Weights of a small transformer language model: 19.4M parameters, learned positions.
MLP neurons of a small language model. Each row is named by its layer, matrix (up: input weights; down: output weights) and neuron, and shows model dimensions 16-271. Each number is 500 + 25 x the weight over its row's rms, rounded and kept within 0 to 999. Numbers have three digits each.
Before each neuron's rows, "fires on" lists the tokens most often at its 100 highest values on Wikipedia text that the model never trained on; "fires after" lists the tokens most often just before its 100 highest values on Wikipedia text that the model never trained on.

fires on: "3", "5", "8", "9", "30", "40"
fires after: " ", " ("
L2.up190:564484490486491483499457527469565510453485467502477513474447495522499497512506476513469503483517546500452514497504488465526484489513530496500510457530497515462476505529487529481533431500424516493515470492537482518497524492505544466497477468498520483533511489511496515454503520485482516503527534483499487516469506515513545506539515522478493465528456528467497501471507481472499494518494468489469513527500483542520491524472509449494519521490520500517518505468537518492485515482486513524563496473470490500481511501476522502543540514479515487519502482501501504494491489529523493521488549532567455478489528505503518497506513529447487502473508503512496494448510497508469515519532454489517450501489488499485479489498529508504452499450487496514488485484468513506470491477460496
L2.down190:507474475484498504526496489471467458521424534490528526530485453537517514499498516478538518519511467485506556536505505498516449463481475476525533447506487481500486472493461536519502450501504544497517446500513506534478509533514538496543521512517493479507499465418496507524486484547521517532474521432476478518453508456519503481518493573512506451516474524527498488470522495525458510505527486539497503492484524472483504492474502569464519467492521513493516504491479484498479515480527490538481484468448481456529499482530513447521509496517522495522499490433485514527515491514484466481490486524503487515496494513504488498478506496508507502482498513516499508513508515535471522487463501463497540502475496486495510486522522504495513503525502524519541528515483488494472483537504500

fires on: "D", " l", "d", "b", "l", "-d"
fires after: " \"", " (", "==", "===", "{", " the"
L2.up684:502533476523515501495475480541528538496505565446526507492518495489498497515503506515514516514515521518451514481487584505510513528516516537522533481499536474482526517559556481495464502505460521516501492467501495463479485484510484440500500517462524513526486484547475528480497495506467510504483548507499488511464524494500531488494520473496505494500477483469511485508503516538515491506483470519505476510434514561494504533457501483506571486481534522486496472504528517499484520469498454520511431490507472486480529498520493505506520531497515454486499509487523469457472507510492517486520548496524473489497492453493491490488508538477497502500531509493515472497501549492476514498493506495485504485495499530478501473453489507498454512496505486483432473499433490482515510494501489
L2.down684:482499532544521466477548480499495505562442517501485517528461506486471523392498538479499507511522521539463493517521478528501537472465525502533507438470474500469522512528532494522456549505519501486464526498483500507458536466542539476541549508449513490512511503476502534494543504495541472514512525501494528465506507475500439473539479522441531484506528478498503500509497470474521482506491531485466464476519500473490483506512502492499507479487504564476466542526508474489491520470482521497456522496490506503520486513504521539466477465486484515498479492492487501522469480507493527467514513482493522464534491508546511469544491521512488509540506495505488513502498514504502519480510481501497475481508513480514520491533467499506508504524498509512508469540491492479547486474464477

fires on: "6", "8", "9", "0", "5", "7"
fires after: ",", ".", " ", " ."
L5.up938:543490502476495490491480510466504507542549522491486500442511489542515503479524534500513510511483524466518487508532486444487523512462512485473555470510522510515499516467472495534536471541495514500475520516496522497490512516532531477510461519488523504540503482523465524492505493492488541479522509492455488512493483530516485476497477496513435503537459537532506489504459487514522492517472518454483521497484516510526493487538478514487497483487471502520516536503478498521509493525518507465502528512482508523487514496502475496525480467510478493489497512479483481483514497516489501474494522450437527521537552521497496505530525521480450526465455527492488519487466485492456482506478507509463478482513474541486498504534484507493529483453429480503503535526524477491530515461511457
L5.down938:490459507478474461478458532526551526535480507508476499504480491491570466471525482466534492500500505495491454485475457502477470463495542423438501531524506562507487478472511500541494489491477508506537512491514512487456508496509473527530477519500523490542490477490491424450417474489496519510502474519500489490514505500514531491507473516490504480481529542497510499501489496478483498540475467514523498521519505501546515502515499529473555505530509481537482515556501471561459522511550483477476514520497508521510520482504478515504500504516528515543536528470497460520503468471529472501483501467525505477540509499517497496509561513524548532537519537460488490524506502465484506515498467511507489480474490465509519496494461531521475498497500501498546525470480497486492500482542477

fires on: "th", " |", "st", "nd", "rd", "."
fires after: "2", "1", " ", "3", "5", "4"
L2.up1048:538538529477516490479499515521544515435522524509479518521501473532447433514514522503500519515482518524476534515506463501496480480509516537496481535526516479481498468530506479465481508502509522474484512492518541526474518529500531426519465512497498470486518485545487523490515503501447521494518484488461498506521482471518516500460494521563481503535539522454525490476517507474480493503482490484494475470498515521529450552426472478456499467479491460470508440485537494449479473504516481527474473463521475500524506520522549490544504453487506488517516495526522448529478487509482511519498486522515505503459531468478546487485501537481481493496523487510478470490474526504507504496480475522490497480467505467519505481458504522530439477499479482508508518512474513486476521493470498
L2.down1048:567499538456491497487499539487490476485457548536501524513500512511476520503484461473484479495488544472530491503489495533502506455495503526522467518511487489491527490481458515526522530509507562496473524480538523512487516492522549480440510523487465507496478488516500495509487508538477488484498463503477458493498537475526478540515496528485507468474479507510471471503496482512490531490456491491529503486484471456523530453509490513528510498470498498498510474560488448506502490559507456479487510537473486468535488535524511494513508495515474476460517505467490465547483535485519458506486450523474514450544564492540502501468507486507508500514505473444519504515451475530547524521501552472474483535512523513505546492514458535460490459468527501494470517543512518525522469543488455

fires on: "-", "B", "b", "K", " Bel", "F"
fires after: "\n", " \"", "\n\n", " (", "==="
L2.up1000:508542521507489523504493487515504518487518512514527508497493497467465500453482513487532492501497452523497507509469539482532482476534533490478497492508514478480501463516506506516526446472484508503519496508493477552472538489510471469535548516487549523553525489495527520509508465475452498507474505484460514507522498484468528492517449493506533511489529503472508513429581522523474507503473486505523471483506521507545474504491521542501536486484520486535514517485517502495498545541511473512536522543512436470527516553496544474491474444467508428500552522551465466519507468487538460502512554475489526502530513457522521506486474525491475505484503463494483456506483513466489497495536480477531531479503498505510468476497548523505480499463479488487490502493474489477453513525505528
L2.down1000:491529441498533509492515497535512474512470497518483452524541491494447507499531516483463448507505516479489503504499492491497491520481460492462501480502493531503490521451515500507501487488503464463482502486485451464510476478481457507519453500500541486487492491498539493527480512479489496513495539489506545518529494475510481509536539512504519446490448495490490513564518558471506500526484480520526541493528543474541502497542515518470505457512470498531523524499460471531495477496516512484523509491538489459506500511499469511440487509508497514470493499473499518515481496537515506524504492527525478504506501508479552517485515478524511515481553550505498454487457492500461463531558478531502486536512500499467501510495474557457529520534496514514459499494473514520491491473505474

fires on: "in", "to", "now", "with", "as", "for"
fires after: " (", " \"", "-"
L2.up308:563505542517504563511518507478496494499514503527535469465511495490502473474514481499494519508489510544456532528527534503518471512487577508483460514493502478483509476453504542507497503478456520523529500476500516504475494484488461488483489490533526509479489522532534519520507493469497497490482513458491469527479490495500516495505567511503523495482458461518505516523517496482505467473481477503458541527529526467488493487509505496474485473519478482525515496512565531504510505489466466518538505521473490482481491492452483498531526488453511463532472485490504472516487490522547500520518542489527503519500520504525582468463506489449486542458500504461480494496473523508503512497502510485478494494500510480511475484495532469501472479443476486481497465514495470479516551504482479
L2.down308:472470489525506480502499548542533492477472498489525478526500514487501512501480438472471502503543503484505506497496476533488503532538473491485560518518497475517451516470499490503523492511484488484513547506467513496504495527461496510464503520519502519471455547506479489490484493461522514503511457497520444489505497550544485512495533519568448474491506493528521496482475462527505539463517548445492460521501412482507554536500493481498476508468483509485534512515496514475508473517484446507540480477521499493517494501492497487540506485529546494460494507504491518525473457461509535507523521492471526493493524524494476536521491515514487505503476486503492507556532494475535517509462545467481505535517506506517518497493437503480502505450499526529481484496506534495484493475471511

fires on: "00", "y", "al", "0", "ed", "ony"
fires after: ":", "il", "+", "-", "yn"
L5.up126:541514519501493487497448479476567512562521462506486488469475440525505494507490493506513514514481530530479518521519525543530471513500513467444530458556515518496479480534507502535509483488470529489466497476501512514516494482549472443500506520485482490508515542472499526496534518518493547504514482520513484487493463474479509476489529514483521528512474504483489514461496492506496484492460502511463533488525456483526484474518509476526484452465488484518537491516530549489511499476504527460518488487481461465493506545490468532490508503521493481487535475492511508493494516498506521481533509485494504497508551548516495494489496470468479487488533472478522485541486523489495484507488491492499518465499466524457485501513451480501508465475508511483483516527511496426525475490525482
L5.down126:500490504490486514473484497546494478478489488527529536521476538521473505506531510533464502468478492504457497521505501482537480488458486524528498534510453556463493477499532512467522516485503545472492486504530480500447498489459468483532439519494485475484520501510476506478500512493488547516492517477501454524542539487544508520494501481490515510485514543454492516541501499492513506515509503520504494520511487477544480484508477489477506510479506500495511493522516504531526492490503496519535489455506498511445498506550532505498479425515460475441516498542522466519521472526535533517495495495539516529485500476487444507486548542535497544486476519534503497504479518489477480521450504470518554467473491470493517473528500506556506543478494502468496515535481497517500475518492514

fires on: "3", "6", "8", "5", "4"
fires after: ",", " ", ".", " ."
L7.up15:501502508473465460488498506479509519512477515470527472494505511489481470498507475522498529516513498490513503504533437498459531510496496482510564467543486546484508504475490487525483461529516526508496533528501500495482481483544502481491504552469526515525486492518499508482491481451477533504538502500475498537495524525507500484487527515530510490480493510490488472500516450513549476481458507486503481553498498515524489505509525537483530479456484485520465539516480471545482467503473479479483504462495502525489530502485478483484505479508520551519513543489490465508539513510506527489473507500511509529491564564553485466500533513489445542473518540522535506505473527473470478470522546511549537497513507504512526482505452541504495474503516528528537512461493481520493512454489439
L7.down15:469470516487489488497489492476515509486505532500485498493451498440542551503533508492513540482507459528474523536450481502511469491493523466497550528539495498514491497494499511560533441501465522472514549515512487509511525483544484530552508509478530507487490486487490423498516458470474505528496465565510478512500511498476452498491528499511510509460534529484502503497479513476519513508488477527534483536503523497500507512501527495461513501482482475525476520552566489512500484471498483509475504498506536497470516543512490542494481558477514515534481479502472432503521454511556494539501507486527512477502507511492541517468497506481528518533530485477535491490472484488495494527471480515498500444483507498555502497510466495547492546495491496496533492487468516505500501480503468

fires on: ":", " and", " for", " in", " on", " For"
fires after: ",", " |", " released", "5"
L2.up1383:545518510503528540459486524545517514514492519509548527545496453515470446467531486496490523504482521530498477538493546492496493496482529474525536506458510456517509523502524498505480463508501513480480520491467489516510450496484505505500458520475516512529475469528466519492544529492484508507468498496499468495483480515519505467508514485518468507524494502526525506466525517574496499515473518525509485485485505497490464484469498530498498512499514463465515500508497514490542502496508488519516480473529486492515497466509546450485483459470515484549485509492471487481479526485497530521455518524507552545511534522493475516437517553509497496460490491495501467505479542452487550524463489498503533428478472511496509495582481454480489495528470483475488512495530499498550549471531469
L2.down1383:475453515489492504512504529534487504468496509482547513543512532514495530500517446486488469489512537510514541514490528499512473475540516475510547458508543480504523479500477523451486523502475535506509497532517512503505504484484493441469496462511487477535492504497489512463495512476474474515466515532484458496517525506538434497483490487485492490482489530520561495453488448532534511517503531475553490512505494489527520460488445501519472497456532504541522508561481492508470543571482467469536508465518547493530503495479516503543527489474536522490473466490490465512482494519497538512494472489520507447536491522501501517531492572494523512504495429505544515521490467474520550483454539489499527504490506457522489487506475543443485501484487519501509478519509495491544482471475466

fires on: "us", "in", "at", "ig", "ox", " stat"
fires after: " b", " h", "B", " r"
L2.up552:509531521491498572486477509473546513470513503501495518494532501536503492487514489557520489508513517544482491509518535492520512526492527528483508481510557479530559516557519499500465515454490513503577502509492541529514458534532522514483511500519487492514474487540529539533480502466465520490507504459477504503497493535488497476571519469514489487485526490508494511476488475494494483504482458522498483487498541515487494507432468497466532495540501496447501448464543523515507544482478476485492475510512529488508471471491491486531506494488486470537519510499523449466525503551542515528490542480494497498485462442514556507492491546490483525468499495495500543493512488483472516491526481505486461503453497500490492514493495537485488531537457509471497484533484474476471501479459513
L2.down552:500517521451502486487518519528436519483516490525511524516477475550508516475523499524508512503523497461492526493469482498548494516511506450531497469473495503511482543515490527527546503488504510507501481501505513497521500483490526512475501501509526466505472513477468528469470442511498503515481483478486522458574490512512497493536485505478535465525479440536486459464519501497474467482522474515492498516554468483473548478466508526472473525537500496502525503483495497534469482513493474524493526502471540481486462484473525502516495474488492521447511490513502512490531503490524473465493482506479485489513507527498470489503500548476470517451446479524535497546507495568499486541510476514538516464469449533480517498495508448470526574490506502511496524476513545498516477500494500

fires on: ",", " and", " –"
fires after: ",", "5", "8", "7", "0", "9"
L2.up197:517476513526552473439487488515565502473526486526533513499444496519490485526465469503490513513530532579491479538498533510502501517545483496488477523499501511499509528498506494540489508482477499437504519484484489525450490479489476489514463500525529496484497529494494499513511465486510528514505504479483458530533477518474526480517507535465498484508568503513494513515501540466523522528469524533499489454498559509483537486529510491502484505520531514482525456520489530453515487501476466493502491462461461525508558478530509465511518530466499473525446514524492522486474511503492498505503551514519560516469527474522497522493512535516486497487512508546473503506508541447512535488529506480470553510453484507481514481497519505505506468472513503484497482518419455453513519482486476
L2.down197:512509527484499546518497531506539479528487493501488484495530492476476483483521510518527476515494478491485499555501564503508487496517485517514485526474518509514510507515471496564486506472499513453501458514481479512479488489476530489493474527498554493459512481500482512526554492467495491497490475532514456495510478525529495512507526502534486494494505478521461509437486516504513514485512460514524525504539467519495501515525523530474500515489494428539510486527494515532487525563520500467474486495508514514492551490532574504482480540472572495463526517524524479511529520470474511494464503501544524552447500502527507536493525471499486485497523476508509464484481466494501502537451478512507504486524491507550478510502501494475525469468516473519485540486537497522501462460491420

fires on: " f", " h", " t", "3", "2", " d"
fires after: " ", " a", " her", " |", " was", " of"
L7.up700:538506525486502518487480533472548496521479525484523487487503478493495488474530556501505501528447487484449561528520511518537505484522472525497520473524536502527473522502537446489458466496456550505485488490450516533508536512489480500498472496498475496523464480475451525512520520486522498516515529522527476520480457481495489514488503446530481491516486504511500470458485492493551521533483483483531512508471509497489471512450518520460501513466521489547507483506545576522515511474510474534499478527505510497521491477527528496497509524528508498522470537523505496474516522487515487505451506467509496501492506482481502518492539481482493507499481528502503504475498492470464477521556467500507493516499439486469535512544508484512481513483486495477540492511464475517526498466498512
L7.down700:488486490519502516519477502557500504544522519504457551506505533501536515532517511524432481519512520485473497491443483475509525496483469476517514489500501499533518478481517503477483557437513471439546494458480530497508502468504519488515483503483507488535465494496471578477489497503502484458489513469520536514495498451525457502513521549453506507497518477493481488533508487491527503507482488514500510519494506508487494492504508472472488498541481505538516432493470466512520498522513540486504522517525475462492528513528486509474478529518476503474522494493513469470542479531513494491519507501466494512511514475502467506513507481533475482501492455479510441484499518476536455471480516515463531481475507548512490527516488497545506412488491526519476470519537515493492499520501520

fires on: " ", " \"", " s", " October", " more"
fires after: " the", " his"
L2.up454:531508499507523523482477531450527506498497488444512511531514518504510492465499510522498486530496483502504495526485472465539506465475506552479495511488519504566536508447509502482479477511515485503514473486474467465472460475538489489495486485464491483522492498523442525511504508533487541516494512458477476510421496514466561487500506489499548455548477521500472504428525487487473483479522463491526498498537483505552475505499507545523506496490469520510496493465532509492507512439490469473489473519533495470484491458505480475504480531516469482528459488495489521551516490473481507535498514526506508489498511489528540507495526488487467535477492492496477564451502513500453490473505486493449519477480490499511500462488519455537473490545518482491510467541457530503507490499497510
L2.down454:510490556516482476480544509508507468501501507496484487473505516473466499513522533499509515472466502465490472475536531499505485512501475518486493513529491492482501477529506498497500524523470515525484504507495531542485504481542491514488488508533521477494511537513483531525533482486541523461451479495473435502545509529486523484528498435453509502469495504523492464516533514475491442492487480520519476514504437494499507491465516430508482510507499562524512494519461500480509508465528523557467504495531512504510480513510472494450504472489494520538479563472531528473502499501522466478495536508491521472447513507481508532504495522453506521502469487517510495526504501555494526502523524494446470473524553492526525501491500529445524529466489530500477543515507477467508472497474479

fires on: "8", "9", "7", "6"
fires after: ",", " ", ".", " ."
L7.up1313:566505558495479514456459537522505507515512535446541494483495466550485491487475503482483534480472501496500499489510500498495518512512500482480535511502516516457490524495514493471471497518468496505470560523519505501518532488565508506480467495500516484518505511493497509521489516484465488480538536515458499560503492520514511517481512482533468528483463510495498484543500546493477485497436475464470482510485485505524488529483502484487487477462481493537508519523496526512515487497527523513530498495540498539520494486493451518498522485523502500469488528482476440550531458530530512520435528472497497483513540500482499493495516500482461549434503504507466491462484500466470487495503489529513492461513491517480510479514483515517535440466487499496517514493525486495499468461532451
L7.down1313:502476522487493488507454528515554536501486517458485528520444478494503527461566521504480520460544500482502494483487491492486472489480531470464524525485479504478498475508484520496521503485492499495548493508533525515502518509511472487517476460500483479530496464500489531452493483479504506504521466538464439526538525505519471493529525527535471517468517540513505511513473481502503519528482512534574534585543537478517501497485481510499538517547522506509462464563489446516497453518495507491502508484489498498495473527527492532531494480511493505530512525479527451506490476510519495532475512480492509454542504515471515476517529499548486555532505515505505493470472524503511524497478515487546474495496511468513533488481464490531473477504500494495498499486478481524491477463519482

fires on: " Year", " Total", " Title", "age", "ue", " Player"
fires after: " |", "|", " D", " Rele", " S", "ual"
L2.up392:510542516493488532504515515491530545483496488513492510511466494531507504483483480490505519510485452552517510482522556514516483491489459483488507478497525478456511470516537503520522469477473490466556506477496486473514472552529492503523473515484491512484505532526502531469554512455514524513514500500515492501491508550506485501473544489504504519538484487479502508476516532519535462484483487464510516481489494548519475500478504486479507503507515444520525504476501513480474490496514485532494451460494484531516495513495546492534546499499494477459503487480458512464535534499541508489493490510475537487486525511511489512448523513493473477463422456476498492492477486492454526487507462481484491452469475508489499485479504496519495513543482507483516483525519518522485542499502548
L2.down392:489490478513502472536449501528478478506491520505499504481473559476486517544490484475494549509495543520497491486497500527448491513494494463539497486486502493544527554493525495509482487520494508516527502476492534480508495500466480498494514474510523517510490559515473467461518493514517531531469473538512476520517556532500531562496497489553492475551500513504495539540477476500484498466485490450494484497511496492507521492503491494529520530540522490532520470505503517495476490484455490490548452507532489487467505499496453466498520500529515469530516487523461519505523481485514475506466507505517481513489493510534496545511505491518517482493490522519480511477479504536518506460563479495516487551505505483547535507526494546478506461522509506527513484434498477520519527528451511

fires on: " ", " Cl", " Vol", " Y", ":"
fires after: " |"
L7.up408:522494478497503483479480454485546491503491485501509528502482491536504462451496502498498559501482451474467528515532472527468492508477483492517531497550500497526530469501485519475473510496496514519473504448496454514509469473510549477462478490511480494521466477535485515429497459511493522504507463493480469550519498534507510483518488476497467488445430490518525472504504541519557476492513563487479531425509518533490486453454547451453513495519496518496506539477455493481523504508531488534507501491470501462523509497507542499503486551484472500507534513490481487458476474574484537510526500472503534489502530488512508513505558497487486470492510491508540500470481485490525552478544502466502522481507510456523531511530490529514520501505504528482506502527492498471538487495526490
L7.down408:496495486504526521479490514531482441510487468459532513450526481458534464497478478472498480526470512480507508475526543491469500506489504478504519516510470491498502562524481494500488493532514501484535546504482458468543486520501507510486501467522533534530512524510530503476518559480497520488490480434496422465530469484552472469476543470457456477512527502505461484519452523503510524523512514538528504508500501503516490483439592539507487488501482466511492493466458514500504528500508500477495470484575502529500490508521476505501447539527491521506469512538501500462525497454491506505506487498502478511490495495513492472489472451496500521511493518501505497510520452533511511531454509519518462500485524487502497541520513510501506474541510558458470475479498494475553517465483513

fires on: " J", "J", "M"
fires after: " |", " (", " \"", "-", ".\n\n", " New"
L2.up459:519537536505502520515533489494514529448466510510514502471495469481497468480466501481506499508487512498436557497508492466466554508500490541483497512497503460465540521521516527500491504465493511536491484490498482513503492474472478506477490535483489499515537512561455520462497476512483500474510502518499485524503460513545520470497543480497492473486515487454486516473507522509474505498489488512498503495529534489538447553473526465471546500506452495488494498499512517518501492494485484555530478473530462513513493489490491430506489516493534455535499439488483476532499465524504516500516533515515491523487533492504492497476511530471488480444499439511489471449508523492474524508478484517473538464477521503508529474508483538533469506485499477488499476512516546509510482532503475
L2.down459:511531504479488496461496525491486519510469473521566519495462508482522539518507512496497502517531511524473480558503513518452509491492526573541505449487503502502492523505523548448461510503541565472494492524531521510498461483522522491480531526504486472492442561524493516539514478526527514507490480526467575480471494516481503476454519497497507451508520529485476529511506475526483533480509495533496497473488526511503499543458482475480488506519471517504518490510501556501470465500481507475482522529509496554516465523523474479467509540511499517504463478476527474458499504508504485499479534516499410479487494488456453495486492481463534497485512488480448450455530514535502482515506525475498467484497513499487503488503508515470480498482476477519475491515541527485558481528449495

fires on: ",", "s", " by"
fires after: "0", "8", "4", "1", "7", "5"
L2.up110:529493514527484509474545509507512526488499480510506497498459504503485499467516538519471493507481536539476471525477524492564524544483544533489526493517517505488518497485529495484487486519488509466505503477475505499536529519503499497556447533498487497514505558520488504474527501549485525523519501505451476494504450440459511495515516479516442497505510487484533480490529520512555465539491514456530549482519510547523455488497494483472493460502487518499502496500484503471508469505469478478488471502530409469521492525525480507579511446482469489535514511493505496544473481541501526527486526516543473544513546503455530449481507520487486497446485496457478536461518519479507544506467491502489495463493508496474507484504518431498484482503452504516518476510507493484509568505478529
L2.down110:489512514501471504525487490533453529497494519522514495476500509555538504527469537512446475477467494506483516527480482517514487534491541481510482486501497471537526471493537489464484465511501501498447527467531519494502451529536451478516472524470509491546519538480508481496513508508513501463448501504484455506496438505491485496519465513498459521507471510534514551517458507471547506489503461503515534486508484539544501494501503509529452517554487484482537524515452449504516514518482515448502482500464491520533523552525486544492476475489499466453562503486513501486510485526499494542502468566496478520522480520447511460486507502497501499403480525488494529515505502496477538485491518500443471508519433476484535497479503506448495468514490504516481503472497476480535507531498502

fires on: "s", "m", "l", "f", "n"
fires after: " (", " \"", "/", "-", "."
L2.up1308:531534497493495566474456504514541493515546513498492450444507502519505452501494509483524546520471541535490511510505494431533493481494515502481482517491545484473476538504555544441505482510439484485484505499466527521510473505501493429478461529512515505514476552526493525468486498527469573512479538497481469508484476485472530520498503515501541494530485514503552494477529551496492501507474494529470508497527530525475456511500502490502523483468519506537516475491519526503460485499510467531484480516486478515492524497530548498533517470496538459507510477493487494511473484479498492507537531550565487489466537472519505503470518532470485509462480493485485446493504525481512490489520502513494492475461477456483543481526509456500510465489516460530476495550470440507524532496507492
L2.down1308:502555487483491501513460468497454503509487493526478537512493517464454489456524469477503499495550502464450527512501513485467513502514506512475468490512517486511485516529517480454491463520469496516484482476476509501477482487537497488545533459481533501521504478451541510492531444529522500526524492540479512500497493476474505477525506509460545487513506551511500470502452476496489507559507474477483480526503556492487524487486489469502509512485516498545458522521496476515488484505521517478477497475489507505490479491504569487477494478478507488441516498519499480546528495486502531501515479484552559516521502529547490499480499486523463464505518503523473445502500511494494502532543514506552502540482482522520505489501547508484501499543546521494484497512480502473487442532514541

fires on: "3", "5", "ander", "8", "4"
fires after: " ", " (", "-", " comm", " dep", "$"
L2.up505:554466463494496476490485512477495556480533476519506511449481482475493519480502455507471463487508504497493526511504528465500522516515506492473501446545517499487528504502499546511527474558471482515515488510502509500512485464522506505501481459483469524526511481489503499559521486463450524511535499505477498514484509510472526493496500487510506498466478507488470510469517482513534472501507481464490475553487459498508518550467489552499553501485485461492495525466536495504513508498496526519571525495534492501532471529467461468504501457508542492542507504461533475511487490531491503507474546538531437469499528523495491460509533449468470486467528510503493453481459455549427526496508548477511496531522534514506484462556543531491495476526510490480518501490494496479484561479517511
L2.down505:523504528516495465478493517454505505498465531471492491522512490526467544521479490529524522506532471478531524465521484459512472472482495518543445466499506502504475517493480506509507481489519474495437433493485518512466536541533481505520527487532525498510490508419483479521503461501493498535486475449468516497469501502488493509456488556464537508478529511526499485496507492516466501486516468541505492483512543468491500507565517562512489497501506504546487524498518488513474496521506483529520504517484510471560521495529503469515563505521523490471526483473495462508485473557511464523524485451484487514482540521524534479462485471544504560506481498500506524472503512475453485517492482486456477519515478467484482489498476513544490502535495489521483488477501523490520511488518440

fires on: "us", "ul", "oth", "itz"
fires after: " h", " b", " H", " B", "B", " Sw"
L2.up28:524532478510514525480500488496533504448476454485514495508518517492455508517537494499508503523534556557477517505491489484511487527464493500476524508489525489500499559526494474501460506521473492509490508488526531470526493488504534491507503530512504491475473461512487523487481514479464525517481531491481491474506497486514498493516538475509483505488496537538523507513473531516523487515511456520503513514510502545494501546475498501484535485491528519471497478466531499481514531459458501548520475508535466484525545481519520451549507509449448484548508486556517467509479519518503454493490527507524449548495472487509491506472495536480480520430524487523548494468510476462534500478453457480486493499507491535514506485513519506483485503543477471543497522508514479508484490485475525
L2.down28:511550503528544485502502505474509477510435481508507473533545475503464488463515476477506537499491503543521491497499471514508515463500532514479498456516485509493491481488459476517463471481483476499512495510451504474504442449479501514457554494521472494540481509492460521466460496478539498471450500511485484494521475503489515507526495524528465517507483507475521472493484501494454535491475517518481494514455519466494542511489539480510459515493518527509543513524537519535552511501523521505518467494483494502469460508536527499489514518499509492474495473500469597501515508511484507535561448519458483485511478490495518516477498560519498500489537500550500489527521503493502542496479508477509465471489479497525508487482529531512503524484453485546501501470483543485499505521500494

fires on: "–", "-", "l", "t", "ur"
fires after: "8", "4", "7", "6", "9"
L5.up211:529505518501514496527517493467508485525497489483506486514546468492464476486466547496500483516506504544521592482540478492475499519549498513476517522519502500499454484473572511529456482505501489496534507487498472541524528486533502480523472549509473498487544501522515523487514534519515535500514445518479482525491511460491496501518508533536518491472510480498463489496516488444523513519524528470498521537468496508494461503486471505483505489513466495487513494508481511477453499475490480490502489499496494510525539513475507502525463490537491469499503476550520473502523459516521455473493518504475528464525478476514519501468465530506507567479491501500457538502509504451496525486459491438538495490492494495503487493513524488491469512541504463478528470486495509470536522536479499
L5.down211:536464518486472483476505522502443506478505502470488526516507489491533492517522474520511547540513479527544455522463464507520503506478504526513512471482490510504475528538504520498471447510501474519499446508546492520518477492502467540489469506503515525508485483500506563504482552543551497525503489494486473486529486514460494469548526510500492487506519477453516534479547532499521498477511487496516549520541459460484519509497473515510522498538531544518499500546517521517481500521461512485477473453462525481519521502534516470487492506510464512511471467466454508479523505511485498501522516494455539523492490560519453454514479500459481523494477538476481495511520533524504476500490488507446522480521482525547515521556502538437491497538480531489492514456492475475486492496449495

fires on: "202", "195", "200", "U", "l"
fires after: " ", " K", " I"
L7.up845:530529524465480489514488499560467476486516491481504499477518487521511495498481491500474505473438529544481501468546508500449490501522513529494536487504470463489514519507543490472520501524496469518487503498500492508558511490492495487451487575512486516470529516499473537443533474495521495527521517515508501497483519527522502523496488487522541504481479510519477495485526466490519464466509475479515498528508522505467476458465492513460470493516568499499479513482483539491487511513497473569511505510475530532499488481507541475508524508463525472519511495451467498492487493512515498508547514485501445503512513523461511541496519496475495515462435487462509507506499537465468508555489501505490519528499501442515472499476511474542522494446499515476511452474495478444494553456471510
L7.down845:481519488582495474505514470475505495521522476519510482498470563511500461464540532524479543527542473484526537521497500523529504469440538489471526494503561506493485508501460508500463516460493500536518480472516472481502510494483538511516505482494524500512514482488509628475513505487497498499541457505554457498496489509520508481472493513498473545526477476485526509497497483531470549506507486518474512463451544476509473541531502501481482473479489526539510513515497494492474487510491571479481480507487473484508506476467514517476498488515514526460517501521491508487519462517527492496526504481506482497485499511504477510472449486503444480469478487483468506444480464502445479500517506510481499488481490478497498538480536512463510496492502487472463509518529540493507496513512505